From a checkpoint of a small transformer trained on Wikipedia: MLP 704 SwiGLU, 4677 steps.
MLP neurons of a small language model. Each row is named by its layer, matrix (gate and up: input weights) and neuron, and shows model dimensions 64-255. Each number is 128 + 24 x the weight over its row's rms, rounded and kept within 0 to 255. Numbers have three digits each. A neuron's up and down rows have the sign that makes its largest values positive.
Before each neuron's rows, "fires on" lists the tokens most often at its 100 highest values on Wikipedia text that the model never trained on. A number after a token or word is its count.

fires on: "s" 29, "ing" 17, " out" 5, "n" 4, " followed" 4
L4.gate533:108128101140130137135143136126166104114104139121101088152125129076136111156103151156133150128162141114137097142068154147129155136122118161136112164093106121175140101164137144143110118122109113038120124113102144111136128149097147104144127095119143170127136159106143137149115175094113153134074099154136097126109159146162141168118113121150124125109084089144155159113104055169099151093144148117164113134115120122121117150168115166136082139164165110162112111103122100090120131146141129129121129098164106117152122144104179112126114120092145099148155131129116133156115189119143142137
L4.up533:132119099108120104146130140109117135099162100167125145098159094143111159108142118135135105155108126144108151101083108131125125110128147107106125159090143129103149111158132159104134150139109103125151106172158118098118098122148132115125108102143126103093132168116102146110138120126143123139120131095079133119159124139093129147106127078081119166127160144124072131155127105073098107121144128142125114156152120140102123140079129133087121130157146107082168109130175162130174090109141139133105118091162098108113150105143115134104096131131152131159112123099113115127124127129146161133

fires on: " as" 43, "en" 7, " |" 4
L7.gate676:126149092110070131132127102122136147130142130123094165104152113169109113116152131159156104127131148152147161109120074140144096123128115098149145113128105112157118137128126108144115161123134131107145097127133078173123109141118137137166119125149058122135140120113099110072151133146127135146071159118135145130121073125112125101134126128135145120145127148133158131149082111143099088090159120128133096169147147168114085106092107152157149144170159104130101118142170127164140139147148133158113127138133177141135115091152130112095146124117143170122111138133146191079160166120103128143
L7.up676:118109109168151156147149087121168142113121108135179093154103116103161164129145159140130136136057127136170169115103138113162131125102148087123103096142135112158146134146124130119120135123107143113130118158107141177141120110111139127124100128133116112117101126110096065115063134136114125099119150152134164137112144136126136130131096078129143144131115103142111122134117106091168171125116105114165112129136128116129116118150124123167140139121111132127153111099136086142141076100137117154124149144139150152112121133128158150050124138186139153183110170098159128087127139091114107110

fires on: " in" 22, " con" 20, "9" 14, "1" 5, " pre" 4, " late" 4
L7.gate239:113123149173137151121151145154128112160127119126114148174121112094129154133126100088122124099099126094126142125083172138134142123120095135068153122098126150127133123147094087182148088119115128114141163119102123111172130155187074133140115103123124157119094099105145109126123178111163099132126145122143090126146164143106135131131111090124147121079146087147145087164132112146134089122121094111160160149107168135116152138116127106130133126131177131131114151159132158139176122137146121123112096151158154119152163141116126150143111122150165134114141149151160123154127145117113125115
L7.up239:143129163140117140105153154101122118100105078148166079128119136098162165143104111130117124120121147145169102136053149137095122134122114135161156130084103117129127112140131116140123129154113160093167085143135091147129141107140078077133139127168129133057159156140106131118082184114138142146095147125156094152085147128149139172106145113091150145108130125131132112155102142126158134169143104159122143128101164158095131144105128110137140150092156146167123150116113143147188076107137132126145127132147147100137160168146122123132113141102127140154111140138115142120118161132137154144

fires on: "." 59, " |" 20, "th" 6
L5.gate122:127140129158107107149098117121149175141163139097109162126146085092126094143162131102174131152108104136158127108139123162151110109110161128166127106144120089097107135121121163092159140144121120152146128131114134112086153153122094137119155127147116143086146128160138157136157147077125122133114152172161125109111123154063138138127119126153124152115139104147093151155143100131106105104136134084168125198133088121097154103132140156133107163109156115113115142102150127125166125158129136124119098178130116143103106141141123097082115117107155107143101103109173137112159147117168129158
L5.up122:134128120080102159075105173083162086143154109171146122119113125123148123144135133155136121156143151109125107068148115100129110081122126108152102136134125109144143155160104085118092129124109133159109111143130110108170147140133109101139134152105124085110113173114123072187150103122126085157117121110110153141061167112112151112129149138089112128136092127143134079131153104079103112142093148143151136140097168098128128106129135120109127169160118135120175172159129098151120166117078142121133109140103124177139154121121155099121132128107142115155091155144100102142116107088098140123

fires on: "'" 55, " from" 5, " of" 4
L7.gate307:124117138077107140158096095181143101106186125128138125152151101129089117115101156135170151061146132132155132123119143150127103154164114138144190140118127152177139147168117137117147130102137145129091144148143145136144140132130154113141137157132131148132120131095105149190125140165136137112132194093155100125116157157085112116104155131105150095149112101111130106134175184155082090128119111130143125112147123148135152114133128139145105128099122162115170116119136104106150130133152140102110124119110135104166141126089135093145142121080133145115128171097124123141175101103150096143
L7.up307:136131097141128112091146165191164103107067126102129075125133086146107135127131152125128156168140120159090130157156130123138089093127128177095111096173097101139107137132111118125131126137151166102125106135109137163146137123121096083134134138121089102173112131090141151118138096130152139116086094115158099124139134086156119133123164127137149108117113162118128109118187135137116121127108109112113136164141118110133102099128167130123159103091142100140158195082130096122159160137111150130167136108111167106117140090146107107149163097095150151121125155155108088130142125077084120124

fires on: "," 35, " such" 12, "-" 11, " " 8, " depict" 6, " involv" 4
L7.gate289:089107098114140157139131131117111149119104157144113147133091120163151118127140148106128134110089120132130124136132097179158134112113131117167150107127102179126131106128117123151126162120196149118118136139125117154148131146133138181142114137118156140077117147170149079121097160135152146146116090127095100165147140080139114112120129129126102118110134113145172168149100141112144100114058122089145096163113103084139120139131126099113099126119099119127143116121118104099116136136091149102161103107118146124111141110121104145130084146077123125138100076143124097089114166072102146142
L7.up289:153109148122130143115114083126095142171102107112138102205109110148153114113078145180116141110145117125107095171108119155105146155166130121117088149140128115127108143125135111104167151117140148171071133175133075134150112140097139140092144076150134119158095130111105152138101129137151156120156126126143125096107112085134122123173112125103132117106130136116145123177120158133104096174132117098146156142115117174131137104139153111155116140118160158137080090119130119119149100133117134079110152140157124158101117153089127115146085144161109120179117150138141155128098083158132141130

fires on: "\n" 29, " after" 10, "ing" 10, "On" 6, "-" 5, " in" 4
L5.gate364:125115130097148089150127106167135120117148102091137112160125106119128122092113131105161133145111133068122106121109174129169137090161128128122123122152068157151127116134124142127137155136151152114144113106141103136121093115079100142113145136074126107126064109091144134144181124100131137171125133094143152123161121099114153156142149102116164109122069126160134145137126108108086125110132119129109145147100147121075094122141122089139152128112131101136121103102143151134143132123114134166154153116145121116116156123153167107172118143147104141114104142059163125088080182129113072143
L5.up364:136111161165123159140137141104165134149111142111119121191148109111130136120122123115087143152095120146143098182144116164132132112133136131143132131083169125186135142076112222156128086140134108136118129105151136114139096136117116136136108112072136112132146133133144115140105142123145107139143100096128134117118126099126122123111106103097119126160092110112097123132153130137109128111083158154121144125100147166122153115157177148135150146096124132110116154114140097088159142156097135139155131107132129136087078149158175159150096119110109159130092171096155109092128154115140118123

fires on: " in" 28, "1" 21, "5" 11, " a" 5, "7" 5
L7.gate530:146124106104147124119156112110103126155119092136135133147079129120191090145096125129122124123102126129129146094136130166089136117091147109164141143112124119126160124135091151077110182158142094155146124112118161126140154149109148100163122099123128106125123120123186118171159129094123125127152132136142112114080169086137155088150120114165079124098124167111102146162098188130176140158145089143169138139147099103080145086159110139124124162094151122137083156090117174147120134091153097130140160105143147120139110148133124134147102106131136121105086111124147138115109160144161135132
L7.up530:143107124146163116095150179108115130139158112146159104153107122104144121111126123109097101134124093160127130145140121127134146123107131136156128139085140151132143084161096148068124146105095109107133151142121090148127114128131109148109103094100136139086099113187128104143109201128135151119178115152151112140110180092131159099128145119133145151095135116161123157119108139171067138171140108122083158127180131156123115146131127097097139131146140124158102145066106124128139186134139130136157132083117163101169139141113150130085101134140144142129104107109102148154096154103147124138

fires on: "'" 96
L4.gate530:076106148122102121149105099113124129111137094139132138144151120145118166092119167108119129126133127127146142117115136074118106112113141163154138130142161137127122122150104104150119106132138084171143109168123103140119096145132086122141122185157138136124138092153093161127108122084116132151133151070126168138192172099077136146176119089086129119142164092106161119139181146104109111125096127110083123147173142095176129153103107146144132108120103130110141099130138147113120091122125114088095095105115137080135092137097166126122152116086114124110079143080093137166085134109134130111
L4.up530:081164104119101111113091129127084070117092123126134141115195097118160155116123092135154119142126165115183126144138094149142156118164135161146145128116123086149149098156126125130141139134142144150098118119111132111130110142122107188145123165194127150122145145129129117098107100174082127163131132098150104122184135123112155124152106116109141101129114104158124109126156128157113103137158180095144123103145108142144101126133149128130136071108121163128138115109122172153098109100146158114126108113137142106121112107158138135116142123128183133117138090121152102157150137095087110169

fires on: "==" 69, " ==" 29
L7.gate357:142107080116165090109128085129153091152139134125116149086131140143133112146149137143166134163130149111166131153097173153146151153092166111143172104115126104162127099146131129112151128137153178082157151147144134112134158116128138164133097099164151143130126136119131114146171144139112123128118174141172104071118126148097163113090125130139108131155122123122137164097115135112146135106175124094158150164094130142069092128096116112099124126148102149154130125134093110140119103125099129120096153141135141107104102132130096084139108158123116142153048142097112158119146137158160102097
L7.up357:160173111145146094133134100116140070166129167128151154112104115116142098154115156099164094135142129145130145170121177126123125152136136117148112131088115125120128160143129144107125128101157126122100142154108071126092147110092126119093127114139136163146141135124092115122165149104134164140114145130083137126140131085129151101080130091121074124170142113117157107098155125147105105116125133156135138130086114146142131147134130103098137131134112142125090138130121183138106101103121142168102138135105105106133159141080188190139125104144130092109169163095112131111109118137124103158

fires on: " in" 49, " Mi" 7, " At" 6, " of" 5, "9" 4
L4.gate28:111109136142140119160113106132110169129134139132115169158087091106132198114123115123148128074103096120117130084129123152139153107111110111133126147106134092155137122142150131144124134153096119091160128147099119117100151142076137149111094127112094115130128103157069122094092150144093187141172137167126088126087126170098136113093127154138144135123143166120164105130122146135123117129086104147144118105085123118119105122121093146134112106158150105155180121138101147136154202113126097132132100129127135138104151130107124170099127126091156114120151134145096156151103121127090096123
L4.up28:129132107131105136124136124123130160106103131113176121140105157095131132115136081121081132083138119130132127103155164163143127120161096138151158111138073119130121129122136150146156133113135080103106094111142137107104159136123123156167129151150116148139129080120102137129155119073129132112140113135144129151093112094139122167095121099087085140098117135110134102144101150137125103131147090095159099120114133112169128091072120127154141120113137127096168132114134122091143185145105087142123122137103117091137132151158093109095110143121169135142124164179136114161147150122132082088

fires on: " de" 32, "pe" 9, "de" 7, "s" 5, "cre" 5, "ect" 5
L4.gate296:151146135143103137102135133135105132076160095108117108122090151150154092121082118154114081154149157113136096153146157097155112119135135133099067136153108108155130150125114125146188154122125173115139098112168107097161133152141191138111144162105164126094152094124115123142134093129127157119147118113145177143127148168146072134060106087130173163073134118094134117101154143074118117105140149158132097130107122131119114127145130131122122153131151125125115155154122170118171121123145113174130123113104162108150084136149143151144150130144103128124106140182137091132113157123143113129
L4.up296:127082181127094091141122121111088127151144123087119109132156156128096146152112114123101120117140145147143126116133139138088097131154168120139131123119113118153135120106103154111129157112143142119111141129126139124140118126150166133130105141128141146147100132161145086147163096112163113120135116133100132094132149127118111135098139179154126130123143120139129111130140120116134145118100177091138115137158149131111129132083120108135175145149127128156132083129145147147131129124171122115109121173153117130138104153145120068136129114105125107133128098151150143112139189085220154138

fires on: "u" 20, "in" 14, "en" 14, "a" 6, "au" 6
L4.gate443:109156064101067136122136157134167166170118127115104138120108117124120123120105083075116158181144140131178172115132152167128169067118111148146148135157111127158092149143131119146120136108141081116139143128121171124155142130099182158096114123143138162132116148146147070121121128111112108115117150128118109112104127093128112106125138127150105155118117089148152116153145100101114104116088122135124100095128111123156114100130112130096137157129110170091127140103115155153125128140130109093161159150135151121105138140145112123180107151113106129103183108124131144127127150094165166129
L4.up443:125151070098161125116124111127126115084158114130135081087156098147129106172114154108094102125120128165093134126177138099132110116116137075150184112106119138109156138128121163113138149129151122141139112123105108142131160084122110163136144138137087159171105124107108108153109112165080117096127112101121122151134176106075125134140101105113137124155125124110155141134123094126145149124137140136106175086117094153146161120166093182117081157125128121120148111120164105132150132094108162136142101125167105120120118088167115090119151130180158101158184156140136119098117157130119143122

fires on: "==" 64, " ==" 34
L7.gate634:151117097087136123098104086139103128135117083105153148155132140099158122114140140120117146126130120099161093135152126155138126137112122088123118156161120076133150136136093106128130099132156132096132128120096120106119163115143158167103114117149150126124090128181163108119155142107087135128123116114128180142154132139126158102132122080101151121089081122122177161114137081127117130111119146139154116129128140176080096152111170137112156139098151167110076133147113134124098129165125160118107141145121120143127128135138104101127105132090112152172124130135074117057180121122151143128
L7.up634:137116119144152124124163108131120136098156074161120138137104099139127130107111128125164088121166157091157117195124119122166134123138144124094125128099111122113152124116135128136178098128122102098123144137089110141125145193139091136149133154148113095168108141100140118130135150127113121121141139113122164143140155203070184074105158101135110137134157105106149156146083121110124157138122149163187123136112158172140133159105098115114157162109147124111136114184105124095114125118110081147124116145134133111156139146141159120111125125146141182133057143124115132102120138102137154088

fires on: "li" 27, "u" 16, "i" 9, "ni" 6, "a" 6, "ri" 4
L5.gate112:090161124107113131111108131099106140177115166131111122104131097115148076126156109096091145179123145143114094102095119128124156134128095113105153120088142108111094134139108098098112156095123133118104155154147138117152090138064170136128121105108103129152106119125123121130095139130121145139152120146169112110120113127099148126134104133106082139090110148141167094147174151145115132115082141131089107088085141113074130108137131124141107149156127139134116163123094120147124083098164175133111099151140136179127134095133124118140109160113158155141140137186100163097136101125139143099
L5.up112:105143104098134118164130123156113136093111153141135114103072115159126100148181135149149128117121146168152111094112145148137154121118123141140134099118122169103122119152120116134122175131172145121158108153134169123145120165140097148146080083104134126139100142111119132119121190125157113083109113119162133118117160112108180149136119149114074122106068116111135093133144147105095189135130178126134105105137139183128137118106162136131153157129117093166128169103087138162121077094147113157064096103144169130116138104152123144143149144147148152095143114132130149089143126083160157144

fires on: " his" 14, " a" 13, " ex" 13, " the" 12, " from" 5, " Ma" 4
L7.gate264:094108107113140129107146114119107101144114115140161095107151151155128138059122132070117156101108107126096164164135116159171105123124097134122137131162117136088121126163157097112124117129123105110120125135111150104153158125167160090130109160128112136108114175104128135146142155135151151156129137116078129120143092137127154121120143121090138111124138150129100167139117066140098102149147174116142135094141136150095111093089118158147159104116100146142092135129159131112133120119109135107135155167136150133121160070072119148139131126167164151183157122156141127121174103097147076073
L7.up264:152148121135131108142178168181147091151079138124146109163128119148166119103156137155127113159143094100107130047104138133141099131113139174097130168119108134102130093103146137153144126101130136136138161149096125095152141166151094091196129142151105150105110132150113122098117161132128121122134119094135170096115157130109131084093121119116112147121112098117129157149138106119087113120166130129082122104125093147134136134091106141130133122161123147120132176118154108153152120081128158103131125125169119108107165110115138128153137150097144175146119122151107169160146132128078133123

fires on: "0" 24, " over" 23, " " 19, "-" 6, "8" 4
L5.gate585:129086138060076130143133139085164109125139150148113113137174136068170135126154151093141142134137166121128143132120121124116125104115095129115140155115127093163116124126161129110099123116123127120132112138084133109136111149126142157099097132125113098123111159118182104137106115107136146149121128126095160145152142154126091126169136131136134105146125123113179148103089148110085138152134108079126163133135109112158143122094114144157122128108085171129190136125126085142140157100118106128159083108147142114098168127161144126141190181112077139108146119135118094125196118129118151155
L5.up585:115088125109147112137110121125148144165156139121108137173099191116187120128115112150088125146141126166105116118166123123098139141114088142095128139130130133095120112131087150126095103107110076109122176192105086169088110138166138152120141166112101159077101076126155086136170147156173127125142131133104128071113077124174150097127117132118111173129147111034136111124180112146110120168108123134095121092109118107113132131142118145137126142110145119092110141136133113101169132118128126109102088122148132133102163145142160158137092155120141112139152138075120156140147125148104145143

fires on: "," 94, " and" 4
L5.gate125:113141111162176161099082139153141136139136159130108082134124117097114118107147104147134145159094153143114133100137144132146173124140120141138131134141126154107086150157128159180118130111181157140165177171108108093121106091153119157157118145142141162147128106148151132085142116098117171119111123105132168123168175132131144116134121117134069142095095113114128135143125110147137100140060122144154108168121135162161169133099163111138179171118107152109140128131093133128097144153121111167112136096155147152148117171118122101108121141148127183179121137112128073195071101132140140117
L5.up125:143161161131114127131155124127090122114116111152123155158112135132110143173126102160108118129122139145106086150116114096130121095120149121130149144085118110124107154106120132177123095133124102120095130123137154180089136159160134124128094146098172138118095147129132102135146125128125121112138074118136080134142119105125128113170080133096107144129155111138159125150128132116172133090143159123128146136096126115136164121124125140114119145115126107157114144107164109139147153177138145127138098118104129197098132129081132121149093118123142103146131175131146100161132105151097159071

fires on: "==" 59, " ==" 25, " for" 4
L7.gate215:163143112130120137136142127173144053095118097186142117152166132131128133089138154074121108128166152102151114160126119135121062129126162085124141120136139125111162158155103129108170114106096141137141120144155123159136109106137150135149119125118082148118125168176106126123109129117138157121127134128136135135133118170089132104139156131105093112182082135126144141096106186098142134145148135162169126111135169146087116121135124106125096170121107123141109124146120098093134063124144147093122101164114121174133112124161140130108155129090138105107149175108093138174155126142132145135
L7.up215:138122080155179111142108131157179070121126119130182150124118105170177148124138123132189141124135111156097155164124138171144119106128093153141137115098105126150177129140149112140104107115125154185143115125115167142131121118122152142138129112101128132146121163124105093146085098124106117130180133154143105153152159132137153094117154130157148139107155134148122172137104118105117109165088118117118136112115130092120166142114121151124117170114117130128079114110121141150131090145136146134115103103106157125130070103160181106108106168158126159140147139115147147127116146107101094121

fires on: ":" 29, "," 20, " as" 7, " called" 6, "v" 4
L5.gate621:099073136123122118127105075111104106109104158149133150119115112147118099132152158121136157146135109118115137113115134100173173154103139207135133151125128125116107141138136100108155140128129098132132146175114167129122130116119131111099108145135120142146110158099194098166119120168111176137092121150140151109127063162110150091119124137108116122135133117122137142141137141102134154119095155139134130159106122097159098182149184121102180097107151143074178131141123119150149170154115125127057123120149082141159155138126129100132154117115127131113126116127117108173144151136135120136
L5.up621:186121154150101141150148100122094163142127203149153154146085140119118122101123140139129129168089124083097170137144104121116114093167147129113100141180130139091122089182141146133134106093156112142094096145137157146112121178131101123141110168118138142148103092115141080123117169160112134093130135146104138148140165113114181135119159134132144128115125154103146106130131125153083115141134150137136142126110124136155168146157143160108133144164118129131117146145122116110098144153154100100105144159144111136105146115096168132120159095106150102129152157141104151168135117133133149101

fires on: " |" 100
L4.gate662:116123132110106126129123099167129176165160086105132159130077106110086102134109078136137156126130161076113128112150090088108113108093150178149128140153113156137104132114092124081120122098130178134125102116139152110113166136126089151096141127136124130163132129123139180140166125120163080112126095138135117124100100101127103141111125133148127165098109117203148132139129156135121117092140137121117119153125112124110135127155138119111094150087100135175123166152118148154101152107154184088156180123110136111136124164151101099091129151099115152189143143175116163132172152101163137135
L4.up662:155134132112132072123115135147126116144143146123137072145088098107102135153098145127121126124100164162100125144182136091149113111094142168154129108110118129081114136158102115134086129122112189122141140122116086080123123102118138152148172069129104138089149129157120105123077117158082095111105101116157138130127071159155113134119055107138149161102119107171102140126128111126147139158134101080083156179107133121119134122164099105096108132119126126159158127111146094134124093119109086152133158146121138122137126121138126122107166117127149134124130183136125151132148163060108131114

fires on: "9" 42, " with" 20, "," 10, "s" 4
L7.gate382:106148080178108106161103151145092151146148114134103158098091157140116122130152108127102164116148138109155112144123116170135111165119157160149097148112155093092089115096109136157097131175148136121153129124121105140183144083153121138102124128125138158103074126151137124147115150133139121110138139070136161141115114171138128106125142153109149154145092147142102137168115125162127129132121132137152129142119142136171092110117197159150161122100103156126066137148158139130098128158137143090109168113142148082147079160113122102132107138132131137114127120125103156092167138131147157122
L7.up382:177134068108119142127130147152085129107146079091145146120101162100164115127133107109125184084138130105159080147144109180127091149127162150157092138103178076123131125095118082187178146168133125142103124108159121115121159100167123138111120127134187161147068136107132149145134148132144108136164104136113129119134103148153151112130099129124106125114144125087112159143131148164142129114112123138107111144132129141172139139142154122132166110107117146136116108157116151161176147172129122112149130100132108121149102151110090118161079145156111129121143088180126112124109138094126083120

fires on: " G" 90
L5.gate640:137137068175119108107106125133122151130142133119091117082118095107155125142087150147107092123161139173137121106131153098115136085068143103120115112089119095130161131144135125126106120111143136098132140124115132145104122152100066146135124107099115138130135080128095147136117109078117165139115094101111152140101142120105119142092078177178145146118093113108142148129123152139109120135125137144113127103180140132095190109078116135170124126114129115117089117128130113133123127096154150122166105125141108101144114097063152093118120133114120121156095110149130130067133135142141119117
L5.up640:148172157090144097134155147112150132123115112084173149148105118119116101113117121122152098184138084116090117132124165176137167161103122127128101137161115092125084113193148144141137128145129113176130123150167148130132069129149139112134158123146137148125096061104122091134097150100099139128115164099098172100150124114126139124132155098110096133144110107136143153147161089140114169119154157130160100146119149136102124131145128154097107147138107099155097139103129149125119084127112158137121147115151149151135139122122122092081097156144143161147134141116094156106172102125114113160

fires on: "==" 66, " ==" 30
L7.gate389:173125124082176121136152111143170125119116122107170113148118095088142157129183124140107129132101122142161112138093127155129065130083079099106142123091125085158144179114142141145127114110145152107116111120128140107163133085137109112138133081170106112115168142150099137137141152139131175157126100086106155087175139122128112094146143092100105120115161136114159172115176173135119157150146159135138153166125152111127130112096132128121129155131109118164139108165110131154107111162065161139116148116115142125146086099139150135100144136121107148094097109112126137126128102096126125103
L7.up389:162119152085166128078101114155144130114119130101150098127119090098128067107187115139139129100097145144153107108151109155119118130131112122135132104102164066124161146097152151096089086128145119145113099106094150145116167156134139137114118084155134110109101114145101138108112178108139155110092133111079173131121135140125150117094146075134133135128138160141133174127181182136141143160116141112124170135141167135111147113148114146149137167127109102142142115171114132131105137130100101130142098130102106115119095089130132132126153146128153100112134162140128177132085117098124119149

fires on: "==" 41, " ==" 32, "\n" 9, " in" 6, " ===" 5
L7.gate144:148128168088140048129151104115116123103108132106127125161110084119106147142099127104155110136120110154137111139111120139105165130126113159127141123140073151092102156114091131124149145124162113120122110133122121129098158089135141098102149125159121136115107105074115165152147123134160164154168104115164094081124119101127103066169098127120088143141121090098165157138105118110092147151144122139108123130120119135147159142106087122133140124107175122135100117096177167162122096126126086149128142169162158153106108157156141118109161161121119148139108145167162121110147132116160140127
L7.up144:126111145128132117147104090106089133138100109164122132153119155128129138142124112130133098126159108125131131178101142104156135130094150121109173129128148144104121147090088155086130091131131122080090111113135130127132137088082165167149111130135151090133146186128092088137158120123132138076162119107145108144115105107118095091169124146139108157109165099093156098130119123151129101098106134183134094105128088143139087146138151137108111105111174137134142117155153159112117148155152138172103148152098188160142127140125141110132161151093122148115108114146132134104161115122107120099

fires on: "==" 51, " ==" 26, " and" 4, " as" 4
L7.gate654:141112121137131137158142122166103073159161149141146116109129091135126138161180135107155144161100146155151099159086092168087099116107153099156181155127089134143113131129127117102122097090112117126177109167112110109135123115133105132092120139172121097125124150113161154128150151133114151158098102138090119125136150147139119155123168117109114155118103118190150109123141078132146169111107122156122134130127132171130105146105129128115150153123167152129131137159110144154090094065144121144131142094122108134150092165133126085155132142166116132122103121153163117150132144146147081103
L7.up654:175155090097115134126124146112116083124118125151120098112111107113111143094171136139125172100103142143119156171174182155138111152128137130165100161125131112140108090101113138139127110096152105082098127119053145156131164107149090136160119156148108116161160107172086116109113119109104114136125112154140113123155113166099136127162172146126120116100120141169138147155142161138106137112092102129138132120104182156164141111129137156111135198157126091133111130149098142137127150129133122133086134109142122139143090166108112089120120174152144124095096137155097131111092153101118125143

fires on: "==" 68, " ==" 32
L7.gate284:118155139133152121089116093143099092162139115142107128135113131088137153099135157143148121111152126089147127147126169145189084168160137072087151131137105169168130123153127174161122160091107145136147119129172123172145091171091130162133110087145137099104087071099117140146128156135143134111141125149138137100115128175092161141124111143145111149108155104149122144103125155099135149159143087151130149136124128142114141160113147097141161137125115110144116105143112160137106115102089101109159118125117142180178089141099185164124146123160117104095094135119057137117152125131159139131
L7.up284:110138098092129132096141105094157134138134134121173146134119092107155128084151126170122124137135121113144123154130142105135108136128112121123199122088129140113159138109138093099116109125110150142082130107163095136099114123108117158135116106125105156111135120161141108079162096124122104104152148129101163128156130144127089112118090118129085149183142108148128132116166089092131141137150133145100151159111122136158116183091138098106141128110136123127113106148139178127093129119121071143142140151158142129189066188134175150138147147135100089103102135123108140124133083104127140121

fires on: "==" 34, "\n" 20, "'" 15, " ==" 8, "er" 4
L5.gate602:124142159142139143143126170125159085115132117140147144142110130132151149143109113142125162132168136122128101126137136116116095098139115116153104129175106149134083162104165106131095113085128126138097138148127119131138120140133131130148109149160184112143138141108107129113151090094176138121102142101152110095182161088126137136094121124117140116187134084103119102138129171068170147138117160143134141148138149096132108163153149084115145176143144189107160118119115163123142065174140129128150085141113149127167082148125132131121112140133140138153103146108127158156123142134131136172
L5.up602:138120175086168113108170098145143086098131115113109087119132139092100135113108177113122161128186083130106111112128138110105130129103148185121140193135136137129109144129088112107118120119152112095100133145177164142154108116154153150128109074177135144122169118140136124077124120140143160123084137135124109123123157130131093121094096119119107136140152114129128149100152118102134096115123117109093142142115138118146151134101112147093154073112108111100127110079116095132132130100104099138093148121136139124182092145123114159123155156126100116133081090079122149110168099101147170139

fires on: " |" 40, " and" 16, " Bronze" 4
L5.gate566:134150102138120118154114147133113140132125182136149137111098112097130089118123135164132108082143134128063134125107134152124113094148137147158180134107112121110088168151075147109112114139129110113129089144128139086127153060108153155103129118162122168156118134116141124136108112123149129127118169144119159125180125139109101143153083088101142137118155075104128108102126142136122107091151166094124107161166122078138121121101113150114131104106126087119126105169123129100102131105081109183138110127126138136119154137104134116103152100120135127158162167147143131159172123110160110116
L5.up566:159132136133132105160102132131146129101092127112131154151145131129138132107095092151146121105130138161140147107140112161121135180109100145111151127147098100117064142151127169154126131087122148119141169156128147162124105112120147153151118088166095134150141148106116121166128122151128127115115158117128176144141100164121137167132138135099110151107137114141156155147109128133120150140108137088100100137142142159150121134124130125149097137116141073155135135084121114091139093122126143166147159158132156061116135106095138135148155088160182120218118120148141151133146142190140158110

fires on: "s" 49, " G" 6, " Ag" 4
L7.gate536:168137107151157067129154139115129157126118128109113160150153116150183161108145140131141135131145165124118128131139147169126160084123058124129106124149168119104142141157090132131140096071120139105163155129087170120148110118114093110160085107097112143114163135103098132131112070142131087060113063152127145129123131141109169105127113105111109120099121115109141121100132098114088166107144103130165084144160121123134144131115144118133123143126154113124136095100125098123120132127155176132125142123119145166125137111103122147124110133128140135093126151109128156132118133116164158166
L7.up536:179181131139144147145140083118145109126119122122140153146117135107159106086143172119180136142158130160120088088144128145111118128147123179137170088130139158132106114101162174128111073093125109097121102116106140125169096117148135127112157124105143155125119094138125092148132102124114097099126129098136136144114125152154090143132128139096114114109129163118102092146148133136130135095118132130106161104123086133175139160145143092108108119108105150176119131091154125124139135141118142181163152093124094135122128122133111101152082139140140201105094184148110134168150153140145095118

fires on: "s" 46, "n" 7, "1" 7, "or" 6, "a" 6
L4.gate183:108124160132122126130131141103141152112147137138149152142109147142133151109131114092150150104104098107146133084118148142167120170097133157163116118142094143143144120126116071134119107119099098132101118106140133130133115093105118169115143155135143176087127139178156165166089179120154107132127130123118129116112102137146164114110141189151126116126113123133139128135148091095057132144089127124139115131105136138102141140134121192108127144173108122147111107085115122113134157135162122190098135136108109166158102143132149109138144116143137092104116149074139110166146160088107112154
L4.up183:120116112131131119127153143137132156159122113091134101153144132149139156099127107090141164102170094129130124131125109090145125128146117183131093159107102127156095105167125176101162097125095141111168165131127140167140172145130137081107115111134116145109108127158129089088087041156131095102112084135093110126169139104128126136115104115125098099150126168170091111130133122086134165157149138093118154128121152098121110122136160128126165133148166137117153122117127155132141158160127112109116156111122122156101131098156158110078139131104120154136147125112138163131101159124153125129

fires on: "1" 19, " " 16, "0" 12, "-" 8, "/" 7, "5" 7
L7.gate147:140128121132095151179132138102127158122106155135127102142158109130138131149142099092124145139134177156109117157114122088118109111101177129148113095125172115115137109115115128118137112182155109111147090135126111086138150101125139137115136095117119132109097097113140146131147159170158132123160143084154132040123140112105137095134169138115124101145176164151146106103087137123170059156144138111142190119146127103147130145154096134143073165133121127137096127157088129124149111144138110098133111126140154159117114166131129105093105115130114092113145141115134102116127126120071128149
L7.up147:195159098116157174134107122143142137101151175167110129131152142140137093115133088135097097157145133144137142119145105087171108131123129079130093101103115087111136140146140118109094100166118106146139124155123142175141106110117136136101136148181109087138126125138123120172151149135091144114141103107132130113155141089116071122137147172120140133107123113137105151076121127105138138140098155112090162140128136133082158131146123172097138141144141133126133165147141145132127141099111115098106102124100125128110133108119110157118153096101098073153092135133141152145117125165114131117